{
  "d_mlp": 384,
  "norm_eps": 1e-05,
  "init": "normal",
  "init_std_up": 0.0412,
  "init_std_down": 0.0,
  "beta2": 0.95,
  "weight_decay": 0.23,
  "warmup_steps": 286,
  "final_lr_fraction": 0.0,
  "batch_tokens": 16384,
  "train_tokens": 114000000
}
MLP neurons of a small language model. Each row is named by its layer, matrix (gate and up: input weights) and neuron, and shows model dimensions 32-95. Each number is 128 + 32 x the weight over its row's rms, rounded and kept within 0 to 255. A neuron's up and down rows have the sign that makes its largest values positive.
After each neuron's rows, "fires on" lists the tokens most often at its 100 highest values on Wikipedia text that the model never trained on; "fires in" lists the words (lower case) most often at its 100 highest values on Wikipedia text that the model never trained on. A number after a token or word is its count.

L3.gate355 [141 160 115 125 122 178 148 112 132 119 177 105 155 129 125  64 144 145 117 175 140  96  94 141 180 153  95  90 160  98 132 148 179 116 189 104 129  90 111  74  95 129 127 129  90 160 132 140 149 103 115 134 113 117 115 163  93 101 148 142 166 136  81  85]
L3.up355 [167 130 120  89 109 167  75 138  98 120 136 145  86 108 149 142  93 100 114 164 121 172 155 141 168  93 124 121 161 150 101 132 145  52 140 160 117 153  79 139 130 148  49 116 118 114 109 103 125 126  97 162 169 103 100  90 116 166 117 108 107 142 175 108]
fires on: "2" 62, "1" 30, " " 6
fires in: "2020" 13, "2019" 12, "2022" 11, "2021" 10, "2024" 7

L4.gate307 [122 105 115  89 102 168 163 214 110 171 127 145  89 163 167 156 135 101 131 179  98  62  93 131 119 118 155 124 108  96  90 103 189 207 159 109 172 163 130 194 144  74 173 127 186 101 127 142 148 148 120 120  94 155 152  92  73  99  82  67 165 118  97 138]
L4.up307 [172 141 122 144 138  84 142  94 172 137 107 107  87 121  89 212  98  88 154  85 127 122 165 110 161  98  76  92 127 123 101  71 136 199  99 193 112 168 128 148  53 122 105 145 145 127 153 174 125 109 115 124 102  93 159 134 137 144 130 143 142 100 161 121]
fires on: " has" 34, " some" 13, " is" 11, " served" 7, " competed" 6, " worked" 5
fires in: "has" 34, "some" 11, "is" 11, "served" 7, "competed" 6, "worked" 5

L4.gate240 [ 97 119 165 110 127  81 137 155 168 156 123 124 104 113 117 139 185 173 115 176 140 131 119 168 164 186 112 191 138 107 128 118 166  66 130 125  97 110 149 158 107 141 161 150 176 146  69 109 177 144 119 107 139 158 154 117  90 196 211 163 136  61 113 149]
L4.up240 [159 153 100  96 123 107 148 176 107  91 159 122 164 155 160 193 181 144  87 158  92 131 127 117 124 160 156  84 132 145 119  89 184 129  78 190 129 164 125 119  72 116 169 138 156 135  92 131 166 149 131  74 166 170  93 142  94 141 195 163 135 134 147 159]
fires on: "0" 45, "1" 21, " first" 16, " second" 7
fires in: "0" 44, "1" 19, "first" 17, "second" 7

L3.gate16 [ 88 129 176 178 116 136 133 102 114 130 152  77 134  40 109  78 164 102  90 120 127  92 151 147 126 159  85 144 114 141 103  93 107 136 125 111 147  98 153 143 108 147 120 111 105 160 133  78  99 159 173  90  90 162  93 158  82 114 121 167 165  97 130 145]
L3.up16 [133 139 140 120  95 154 128 114 120 141 202 162 149 121 102 119 157 110 118 185  95  90 104 120 107 133 100 107 164 154  41  84 147 139 131 115 126 127 137 152 107  76 110 125 139 180 104  66  81 147 136 142 134 154  92 156  79  77 106 101 143 113 127 131]
fires on: " number" 25, "7" 23, " team" 15, " type" 10, "4" 5
fires in: "number" 24, "team" 15, "27" 6, "17" 6, "type" 4, "24" 4

L4.gate32 [129 194 157 148 110 125 117 157 146 119 161 159 148 122 129 118 148 122 111 133  99 132 150 119 137 110 137  88 109  87 112 172 123 143  90 123  98 144 156 117  69  71 168 117 112  91 102 102 132  85 135 166 177 146 106 133  83 125 134 103 169 104 143  90]
L4.up32 [113 199 132 109 127 159  82 155 147 155 146  97 153 144 154  85 116  88 183 121  87  88 131 116 132 130 168  58 115 105  96 192 103 131 121 147 139 189 145 132  76  78 151 102 132 153 117 140 103  67 168 134 165 140  67  96  82 130 128  84 100 107 131 162]
fires on: " On" 42, "On" 23, "In" 11, " In" 6, "For" 5
fires in: "on" 50, "in" 12, "online" 9, "for" 4

L4.gate311 [ 89 134 164 153 127 139 120 125 112 148  73 153 130 157 117 177 154  87 112  95 195 199  92  85 121 222 160 192 150  77 227 116 171 107 166 101 116  98 147 137 133 109 168 229 111 114 145 143 187  86 130 106 129 139 128 164 115 108 142 148 181 115  61 116]
L4.up311 [ 97  78 151 123 135 108  94 122 215 135  79 143 159 166 110 188 106  89  82  81 185 187  86 154 118 162 126 197 125 116 175 101 148  88 163 139 134 110 121  90 121 119 129 197 138 144 151 134 162  70 127 139 109 123  39 181 112 137 188  85 156 114  67 138]
fires on: "1" 29, "0" 18, "2" 17, "7" 10, "3" 7
fires in: "1" 26, "0" 18, "2" 14, "7" 7, "3" 5, "6" 4

L4.gate47 [ 85  87 109 153 165 130 126  92 156 132 133 113 140 126 146 168 197  81 123 136 130  68 108 102 137 146 121 148 100 137 127 131 155 162 142 139 113 106 127 107  70 160 144 140 189 138 120 120 171  88  78 139 130 125 119 118  76 111 190 122 126  98 126  92]
L4.up47 [ 47 140 180  98 172 136 111  72 127 106 112 104  69 148 153 157 141  95 111 196 129  83 121  66 108 211 163 152 151 136 123 142 160 120 149 166 115 109 118 174 108 147 116 151 124 124 114 158 136 101 207 145 157 100 137 117 142 145 162 121 111  76 123 149]
fires on: "0" 34, "2" 33, "3" 15, "1" 8
fires in: "0" 33, "2" 16, "3" 10, "1" 7, "23" 4

L4.gate107 [140 139  97 180 131 195 106 112 142 133  54  80 116 124 190 105  82 125 113 145  95 140 114 127 128 132 177 126 156 152 114 130 117 122  94 169 113 156  97 137 108  86 119 152 160  65 133 163 153 104 176 114 151 154 148 141 144 128 139 165 171  95 145 180]
L4.up107 [117 146  77 145 124 146 136 181 133 131 101  70 163 170 160 145  62 129 121 163  47 104 128 154 120  92 120  92 162 164  75 123 164 149 130 152 111 156 129 122 104  30 186 154 127 110 155 145 120 133 124 154 196 125 180 133 105 127 162  81 147 114 144 124]
fires on: " had" 53, " has" 31, " have" 14
fires in: "had" 53, "has" 31, "have" 14

L3.gate284 [168 111 117 110  55 140 129  73 152 125 119 138 131  54 122  72  85 117 145 106  94 137 124 153 175  23  96 139 184 159 103  80 153 113 147  70 137 111  96 101 160 124 143 186 160 132 140  93 162 114  77 151 181 140 117 104 120  78 118 127 144 185  94 128]
L3.up284 [130 158  60 120 107 166 130  74 205  82 106 141 117 140 144  78 152  64 101 144 150 124 112 108 136 121 135  64 132 193 161 117 207 108 115 107 115 130 121 159 152  68  90 141 107 139 115 134 109 170 123  93 140 103 109 175 149 157 140 194 160 133 114 130]
fires on: "1" 61, "2" 39
fires in: "11" 42, "12" 33, "116" 7

L3.gate256 [162 111  88 159 154 125  97 142 124 144 112 107 117 111 126 118 137  53  85 158  96 147 129 148 145  84 113 105 117 117 102  73 161 116 117  99 174 132 144 139  95 147 172 157 125 135 131 152 137  88 126 143 165 130 117 187 101 153 118 127 124 125 124  59]
L3.up256 [138 105 102  99 115 127 122 166 119  99 126 165 116 133 106 153 149 173  68 162 180  97  91 159 162 124 132 123 118 186 119 195 106 122 106 134 128  86 104 171 173 172 130 114 183 139  74  94  77 160 109 103 129 193 186 138  61  69 146  92 153 120 171 129]
fires on: "7" 50, "9" 37, "8" 7
fires in: "17" 19, "7" 16, "19" 9, "18" 6, "27" 5

L3.gate218 [102 103 160 180 121 198  56 140 118 176 167 109 144 133 145 173 148 123  95 129  93 120 153  60  93 141 149 135 154 105  94 134 170  63 186 162 129  74 155 148 138 109  92 138  60 140 139 120 152 161  57 118 131 107 145 168 155 110 137  62  83 143 151 126]
L3.up218 [115 118 175 172 114 123 140 142 115 136 121 100  84  56 158 128 174 188 102 153 132 115 153  65  83 197 124 190 118  78 165 137 148 105 186 134  99  79 138 122 132 142 124 128  88 155 159 124 138  89  39 106 157  89 121 163 164 115 118 105 142 131 133  66]
fires on: "1" 60, "0" 11, " Woman" 6, " others" 6
fires in: "1" 28, "2011" 6, "woman" 6, "others" 6, "21" 5

L3.gate327 [173  85 165 138 169 112 192 127 145 136 149 114 117 102 112 146 105 104 156  86 169  86 145 141 155 141 151 133  65 132 158  95 137 202 143 113  86 139 121 175 153 135  65 106 140 152 102 130 138 140 173 101 103 162 111  95 133 124 167 177 138 116 164 112]
L3.up327 [167 102 146 121 166 148 130 153 121 163 193 140 188 150  65 153  81  98 133 147  93  59 123 100 102 124 191 101 115 105 109 121 141 155 131 145 106 141 107 163 128 104  88 118 158 154  85  88 102 141 130 137  74 174  77  83 115 110 122 119 127 119 191 142]
fires on: " Pop" 20, " World" 15, " Master" 10, " Game" 9, " Platinum" 7, " Super" 6
fires in: "world" 13, "pop" 12, "master" 10, "game" 9, "platinum" 7, "super" 5

L3.gate277 [101 153  61 152 116 151  70  84 113  96 159  80 112 129 131 110 150 129  67  73 136 179 132 101 158  91 152 130 176  87  98 129 130 132  90  99 106 152  97 111 130 164 105 135 122 101  87 144 154 155 153 194 113 115 102 161 115 153  92 159 131 136 100  83]
L3.up277 [104 102 138 132 114 142  39  91 131 107 148 111 108 198 124 134 131 109  90 145 110 168 120  56 146  93 188 118 163  87 104 131 142 138 117 104  96 197 151 127  92 146 109 124 158 147 103 134 108 129 150 157  93 129  47 131 106 140 119  99 104 134 159 154]
fires on: " early" 20, " On" 19, " number" 10, " near" 6, "9" 6, " clear" 5
fires in: "early" 20, "on" 10, "number" 10, "online" 9, "near" 5, "channel" 4

L4.gate232 [141 115  81 103  90 150 156  75 119 177 146 138 216 158 115 157 107 107 129  69  96 164 117 169 135  75 146 145 119 111 121 140 156  94 125  43 127 152 159 208  78 160 109 190 188 137 150  97  84 142 119 149 117 107 169 117  95 113 124  87 143 129 126 122]
L4.up232 [120 121 159 100  79 111 165  77  88 181 129 134 199 119  87 144 145 153  80 143  65 223 125 170 146 109 143 156 127  95 174 181 135  97  80 105 165 106 149 177 159 147 141 135 158 139 156  95 105 142 135  58 150 150 214 113 116  70 159 144 159  74 154 117]
fires on: " the" 39, " It" 31, "0" 13, " With" 5
fires in: "the" 39, "it" 32, "50" 5, "100" 4

L3.gate234 [108 137  10 135  92 133 142 139 106 117  80 151 125 110 120 131  82 133 156 184  77 139  72 132 161 122 193  57 139 172  96 115 199 111 119 157 115  86 173 129 169 111 155 146 180 101 124 125 128 116 141  48 171 153 111  70 119 110 161 167 183 149 138  90]
L3.up234 [166 155  80 121 113 155 104 110 138 107  73 130 123  94 130 101 149 126 161 144 119 112 148 120 132  82 126  40 136 118 146 138 131 165 144 134 176 129 191 104 165  93 127 167 189 109 124  94 170 140  47 149 122 181 196  90  88 157 164 118 184 162 128  65]
fires on: "0" 77, "1" 14, "2" 9
fires in: "10" 47, "100" 13, "11" 13, "12" 9, "g10" 4

L3.gate228 [113 136 106 160 130 177 130 101 143 130 119 130  80 134 188 123 150 124 168 148  93 100 107 133 144 115 121 171 154  85 145 105 141  74 102 100 123 146 153 125 124 137 175 139  88 125 122 182 173 118 101  95 109  93 135 137 193 133 141 154 172 153 138 145]
L3.up228 [121 150 119 142 133 155 131 145 109 140  92 112 115 166 141 148 167 109 155 128  67  89 114 101 118 123 110 185 156  75 119 114 176  99 116 139 114 149 147 110 106 117 221 127 123  96 119 147 151  93 118 108  74 113 169 124 156 112 137 131 132 179 130 146]
fires on: " created" 18, " built" 17, " produced" 13, " founded" 7, " launched" 6
fires in: "created" 18, "built" 17, "produced" 13, "founded" 7, "launched" 6

L4.gate375 [106 157 158 177 140  95 164 143 211 128 128 115 165  92  79 138 166 127 128  90 155 156 115 144 136 124 145  66  97 103 198  97  75 146 123 153 132 118 137 147 152 145 109 144 120 123 159  89 161 111  89 100 132 138 175  96 130 132 131 103 129 111 119  97]
L4.up375 [ 81 150 133 150 158 111 112 127 215  98 155 115 158 134  76 194 173  69 134  65 132 152  84 134 119  59 166  75 108 103 158 158 152 142 142 136 152 130  84 129 109 103 159 128 129 156 189  73 135  80  82 153 145 124 130  70  85 174 133  66 102 110 147  66]
fires on: " can" 35, " they" 11, " players" 8, " males" 4, " women" 4, " students" 4
fires in: "can" 30, "they" 11, "players" 8, "women" 6, "students" 5, "males" 4

L4.gate313 [182 141 133 138 140 158  78 106 125  56 147  75 126 124  98  49  95 136 175 131 117 162 179 135 154 110  96 179 148 145 160 134 133 155 174  52 163 132 108 128 157 155 103  94 109 105 173 170 193 106 141 161  72 147 149 104 128  85 103 142 155 117  77  75]
L4.up313 [140 140 149 145 102 157  76  78  94 115 161 111 133 170 136  67 142 128 202 142 142 158 148 101 135 210  84 133 147 103  81 163  95 140 182  83 164 149  84 160 203 109  81  94  83 116 131 170 155 136 160 132  82 128 147 154 133 102 121 109 136 126 108 109]
fires on: "2" 64, "9" 36
fires in: "2022" 13, "2024" 12, "2020" 10, "2021" 10, "2025" 9, "2023" 8

L3.gate383 [146 158 172 217 165  95  98 135 169  92 128 100 173  86 101 142 148 151  97 115 138 133 148 110 150 156 121 135 145 113 195 106  51 148 129 164 153  84 160 110 146  72 109 108 133  96 156 107 156  84 131 143 119 142 149 122 137 175 108 157 100 146  73  78]
L3.up383 [141 119 205 167 193 101  77 148 164 122 138  95 139 104  56 166 131  86  91 113  96 142 159 125 109 132 121  72 149 112 113 107 108 147 165 150 177  93 120  97 144  79 101 130 142 101 163  98 151  90 156 116 139 123 136  64  78 144 143  94 124 106  89  87]
fires on: " people" 19, " items" 10, " students" 6, " players" 6, " buildings" 5, " friends" 5
fires in: "people" 19, "items" 10, "students" 6, "players" 6, "buildings" 5, "friends" 5